Weights of a small GPT-style language model, trained from scratch on English Wikipedia.
Training: a variant of Adam for these matrices, 9018 steps.
MLP neurons of a small language model. Each row is named by its layer, matrix (down: output weights) and neuron, and shows model dimensions 32-159. Each number is 128 + 24 x the weight over its row's rms, rounded and kept within 0 to 255. Numbers have three digits each.
Before each neuron's rows, "raises" lists the tokens whose logits its output raises most directly, leaving later layers aside.

raises: ".", ".\n", ".\n\n", ".:", ".\""
L10.down187:122121106126132101126136171133150146137100126111152136146111110167073118115100124134107138141131131128123107111140110099067113092100110126127142103120134090091117076121101132167143171130215128119154120104143114135093115112120139161139090116140147137100138130126113117188121107098152139120084098099135120142108148155105121134156138122102167139136172112171101088127134169123164126102147

raises: " the", " its", " their", " his", " those"
L10.down888:119096139125124136141109098136162137153096102141126091165143144136152136163162143093093103116144127124130159092127097160106130112156119100141096096140063112154121117097097134112112147124136142119149155138094083168150152134159131177109098117115102170162127107148125132130137145184177131123123157131114139150154163123136124110107104148115132142103126134127145138108133141112091105056175

raises: ".", ".\n\n", ".\n", ".\"", ".)"
L10.down398:139090094118131143099102167123126108138107133147098144145151166138090127116094130129132157138156115075116123186123122112133083109151104144079151096095137116112123109117100148156142168114141130105142129101109125165142133141118097124131090127135143147113156088127151136187100109112120126137123125095074133132116130118076124114075127122081109128149121116123140133106116116166103176099126

raises: " or", " &", " and", "–present", "est"
L10.down836:167123102139146099119160137114141139132124119150109136183134152090087110127078110135098134160127150121090155141105172121100148088171119172095112136165117090128122130119181148105132187163117156142156165129129128133159120090115167134071123142119112143152136097099168143149113112145106148167148165090097124141105105143138110131081121091125115102150123136130143149104114139123152115141138

raises: "3", "2", "5", "7", "4"
L10.down2209:144102148198146145107130107129167156158103153095148091085143153140104113165099096078166091142143079084147129146171146172122096119116118126082172156119155109118108112138141135171128078094100164145143116135121111090100145121129152162107106154121129137111145134130155156156148142131158136147111131135105175114089203148129147122083098126118126162151099104143182141167164137099143115144112

raises: " in", " for", " since", " on", " within"
L10.down1053:099158127108147162122130142151152134127128160109132105133092095102143132140191126111152152125129112092116100140143155089113153104108129168102093136100073073081119105113157104137201155157111106125134112127156138116146121143179147119177156121120149109129111164139109105118122115110088119178156154116091159139170150171124115140095119124141115121120152160115139139082160119137117110144193

raises: "2", "1", "3", "5", "4"
L10.down54:108108193127159154108124100111167121145096128101098122129089124145083072098120100146145107129121114115196114153152174133097160111145179136135109118114148123132137103088130102127115069146148123136154131131094133118099126124099120127114124085135124155145135148130124137141153121137095101113106119122153107123108118119087100110126124131138122110130090155119116127190121131114131145091153

raises: " began", " gave", " became", " consisted", " has"
L10.down1286:125116108120119134158088123136139140134096152087157097129124107105153094149135140147114091124089138133161147148144179105134132134136113150159169134114102106142146127139145142113130127108153090130117114115148108141107131172184135103164146132122138093123103114128104159131112101097117175111125112098113133128131122144142117135126126123142117150107209123141131133175105138174132129110088

raises: "0", "1", "2", "3", "4"
L10.down1811:112146136115100103087108130173143091113163130137146117112109157149130115117070112110141053121137173115109159123107141143122169108097177153153140112102101112110128173133138133127135139121158132105157104145130141125090124150164137138168116124112125117074139133165101140157145108125102149138112173121109165132114122131103094147165104159124134114131174125145151131199104106119111123146127

raises: ".\n", ".)", ".", ".;", ".\n\n"
L10.down976:108123142092152139139133145118123170161103154144121111125135128118101105122081104107108123134160083150139129141121092129174104103120159149088159133119118178107145100119155137123117152121157134096093132105089161116135128068133127157106143085103113113115178164145097171180092152112112137128128148116088151110170118094075129145077126128141112168152153152128113136162111142106132154131112

raises: "6", "4", "7", "3", "5"
L10.down2096:140164138163124168126119118145132131149121090140139108126103153128124114139071138169124074155114161128153113100118139131112129146129144137159109118114136111143143132115129113115095111115116096120156131123115141098129141154110146181193139091108149156124140147135156167141146123130150148150097132152133109118090107146132130151151127137152150120131113116167160116123110115169101079159139

raises: "1", "2", "0", "3", "4"
L10.down1734:117108110128134108113121136133128128125147149130110141097120158143132118144070120096146135119083136123163107173134143153105140129154137166117131077122137123130114113143164132134118117107116107131123127135145103093101109120101150179109109093137115132110149128120123123140172124166137151152114145159112152105108143144141126109157113122126147130132054114136117123167148103165155128133146

raises: ".\n\n", ".\n", ".", ".;", " but"
L10.down940:116099136096158143155109158079122155119114083145124163133134114152098126107078150141120096135194142147113097138145153132146129136144115152099127120130111098083125111112103148126106140152132147138162115127077103154149125137125116133108149076162109114122154131126132131134126123112155071164119122111119166135127155119127136147109152090113130169170150163140109115089114136112134165109152

raises: "ers", "ys", "ise", "is", "ists"
L10.down382:128128184091151168124098110128163147162168128124135112148135155139165166127113134162137129118141164130156109133133145129118131103134139082156137113138157169149139094129145145116180130113116121143131151143110146153134128102141115099122106148088135137149136109116119153115126102150142124135100147117107124125133088135120105108181133116098077134097151141096090119145141124137120125137162

raises: "0", "3", "2", "8", "4"
L10.down327:086132117149151147097109136117125113108135167095111114094129158129111111166100115138145109160131129119156152140119130146183155087085169103134165088129130127147119146113133123116131106164144134141097147093131110144147158119141118163122136080112145125152134168105100142109104120147139109145158142138114144103118111111187111128168130157131188087117130091151113098111105122125173126147127

raises: " its", " their", " some", " another", " the"
L10.down2124:087080119099146131133153094115136084117131095139157108110106159108094139138146132126102105130109120136092111145116130138114144135118111120132102119123096136106136107134091153131112154147139116154157117106098157123132114133158067112109128128132100109152176117138116106128147122133171110089111147142116128137145112098154137091142128139124079131116120093130155125098192150083154105149155

raises: " September", " November", " October", " June", " April"
L10.down1523:108143174139129129124142151132085164125121137156064126126103106130123168146086164101124076131127138168114168099125143119100118113135148134164157105104153146145119159147096152147152112116128153116135105101108104129129142159107090209113143110105173131159141161144120165124099165121083129139092130113151121116124121131113120159060123109164106140117058118117133111114095140126116095123090

raises: ".\n\n", ".\n", ".", ".)", ".,"
L10.down2543:136120101079140159123108185101138171137146118128141126157148128143124132105050118134146132124198122118107131148129133163114105091144116105129123100156107120109113127116118139111100155112101132092110164092110158145140149149152146104173112127121120112106149116145142134121091190165106150132131129132131152103124144098120094125099136093093132136169133153125165173106142110105135131126144

raises: " of", " Of", "st", "day", " nick"
L10.down2086:129108133168146106063145122120167150087120136171129123146079125154123120097119114146130110133115097138136185096161129112094128108146116171126133156130124122144170166151144109159103105154155100133143114119146120104120178114132110099123104153162126158112130124132135108187161113113115130145164114118179109164100145133142136138149121161156085130157095059123093133131128124169139105105116

raises: " their", " its", " his", " the", " her"
L10.down1172:116077089152148071131051152130192103173097083101139114175146180122115082161125096149082131097134132114118137116107095109124076154147074090102108139152090109141167108131109131132117138123117151105159154108090157155107133139138064106082092122147141143151136093116143079152153109114156157124103166122146133154115104099162129143126165139121145153084114169119144097096115145145121168148073

raises: " or", " and", " &", "&", "ign"
L10.down1943:144125141149132113100162098128132141133124073128112182104120176160101143104102175150101106132157181096124116125142099087135137127138107152146160102142121065170128144118138089126172128135165144157113151085124134118126131111107117162129101168091139119147114107110115099110174135094151095165153169102109128124099079148147134150107131135098103082160192116149117117131140090144127115119117

raises: " der", " und", " Joh", " Fried", " die"
L10.down514:120143081099127128161128149109118145121106112096126162066133148095127150099132155175124155163163143157145129154145113112118124130161152126135131137165113125087138132147101122127149155107112119104117148139136147145107113153136136141113099123077094122174147111143117109135165112081134135079113121132171117116087147133148150132124140130140134139131130119121102121128136142120110157127138

raises: " did", " fell", " had", " finished", " appeared"
L10.down1057:127113147105098160117096135111130124105128108130121086082091177127086131118124178109122101126143148084136140149143120099150161155106149099147121147092142157125133117137103140136101124105137127135100124148126130133084097101154161113128152156122127119136140161126075123086096128130139131154141095100124172118163121090133150161112181099133102168097139116099122173142160131139127158121088

raises: ".,", ",", ".\n\n", ".\n", ".;"
L10.down1945:114099133113160140127120168101137095150130159163125103134156095161106115104123079122150135115147094117139110128139121163120126111144105143117120110137129139132160119118116164122118144137107114116104138168095140137149097128130108101141127116149142112060134147147164155196103132109152094175107143175102169114153156129105083160123136098174151141167138117112117122105168136128146120160185

raises: " have", " include", " provide", " are", " remain"
L10.down846:090111103098144109122136106151094094153155091120099109122128156130120086127144083131092135107140147129156144150125142082136126125189130098131144133149124139126151115120128170098137074153139093149134135120108180155149088151132133091137116136171149137123132108111104134086128109114095112122100120151112184139162135072109131123133143126171153175082124125170100126141136139121115105140116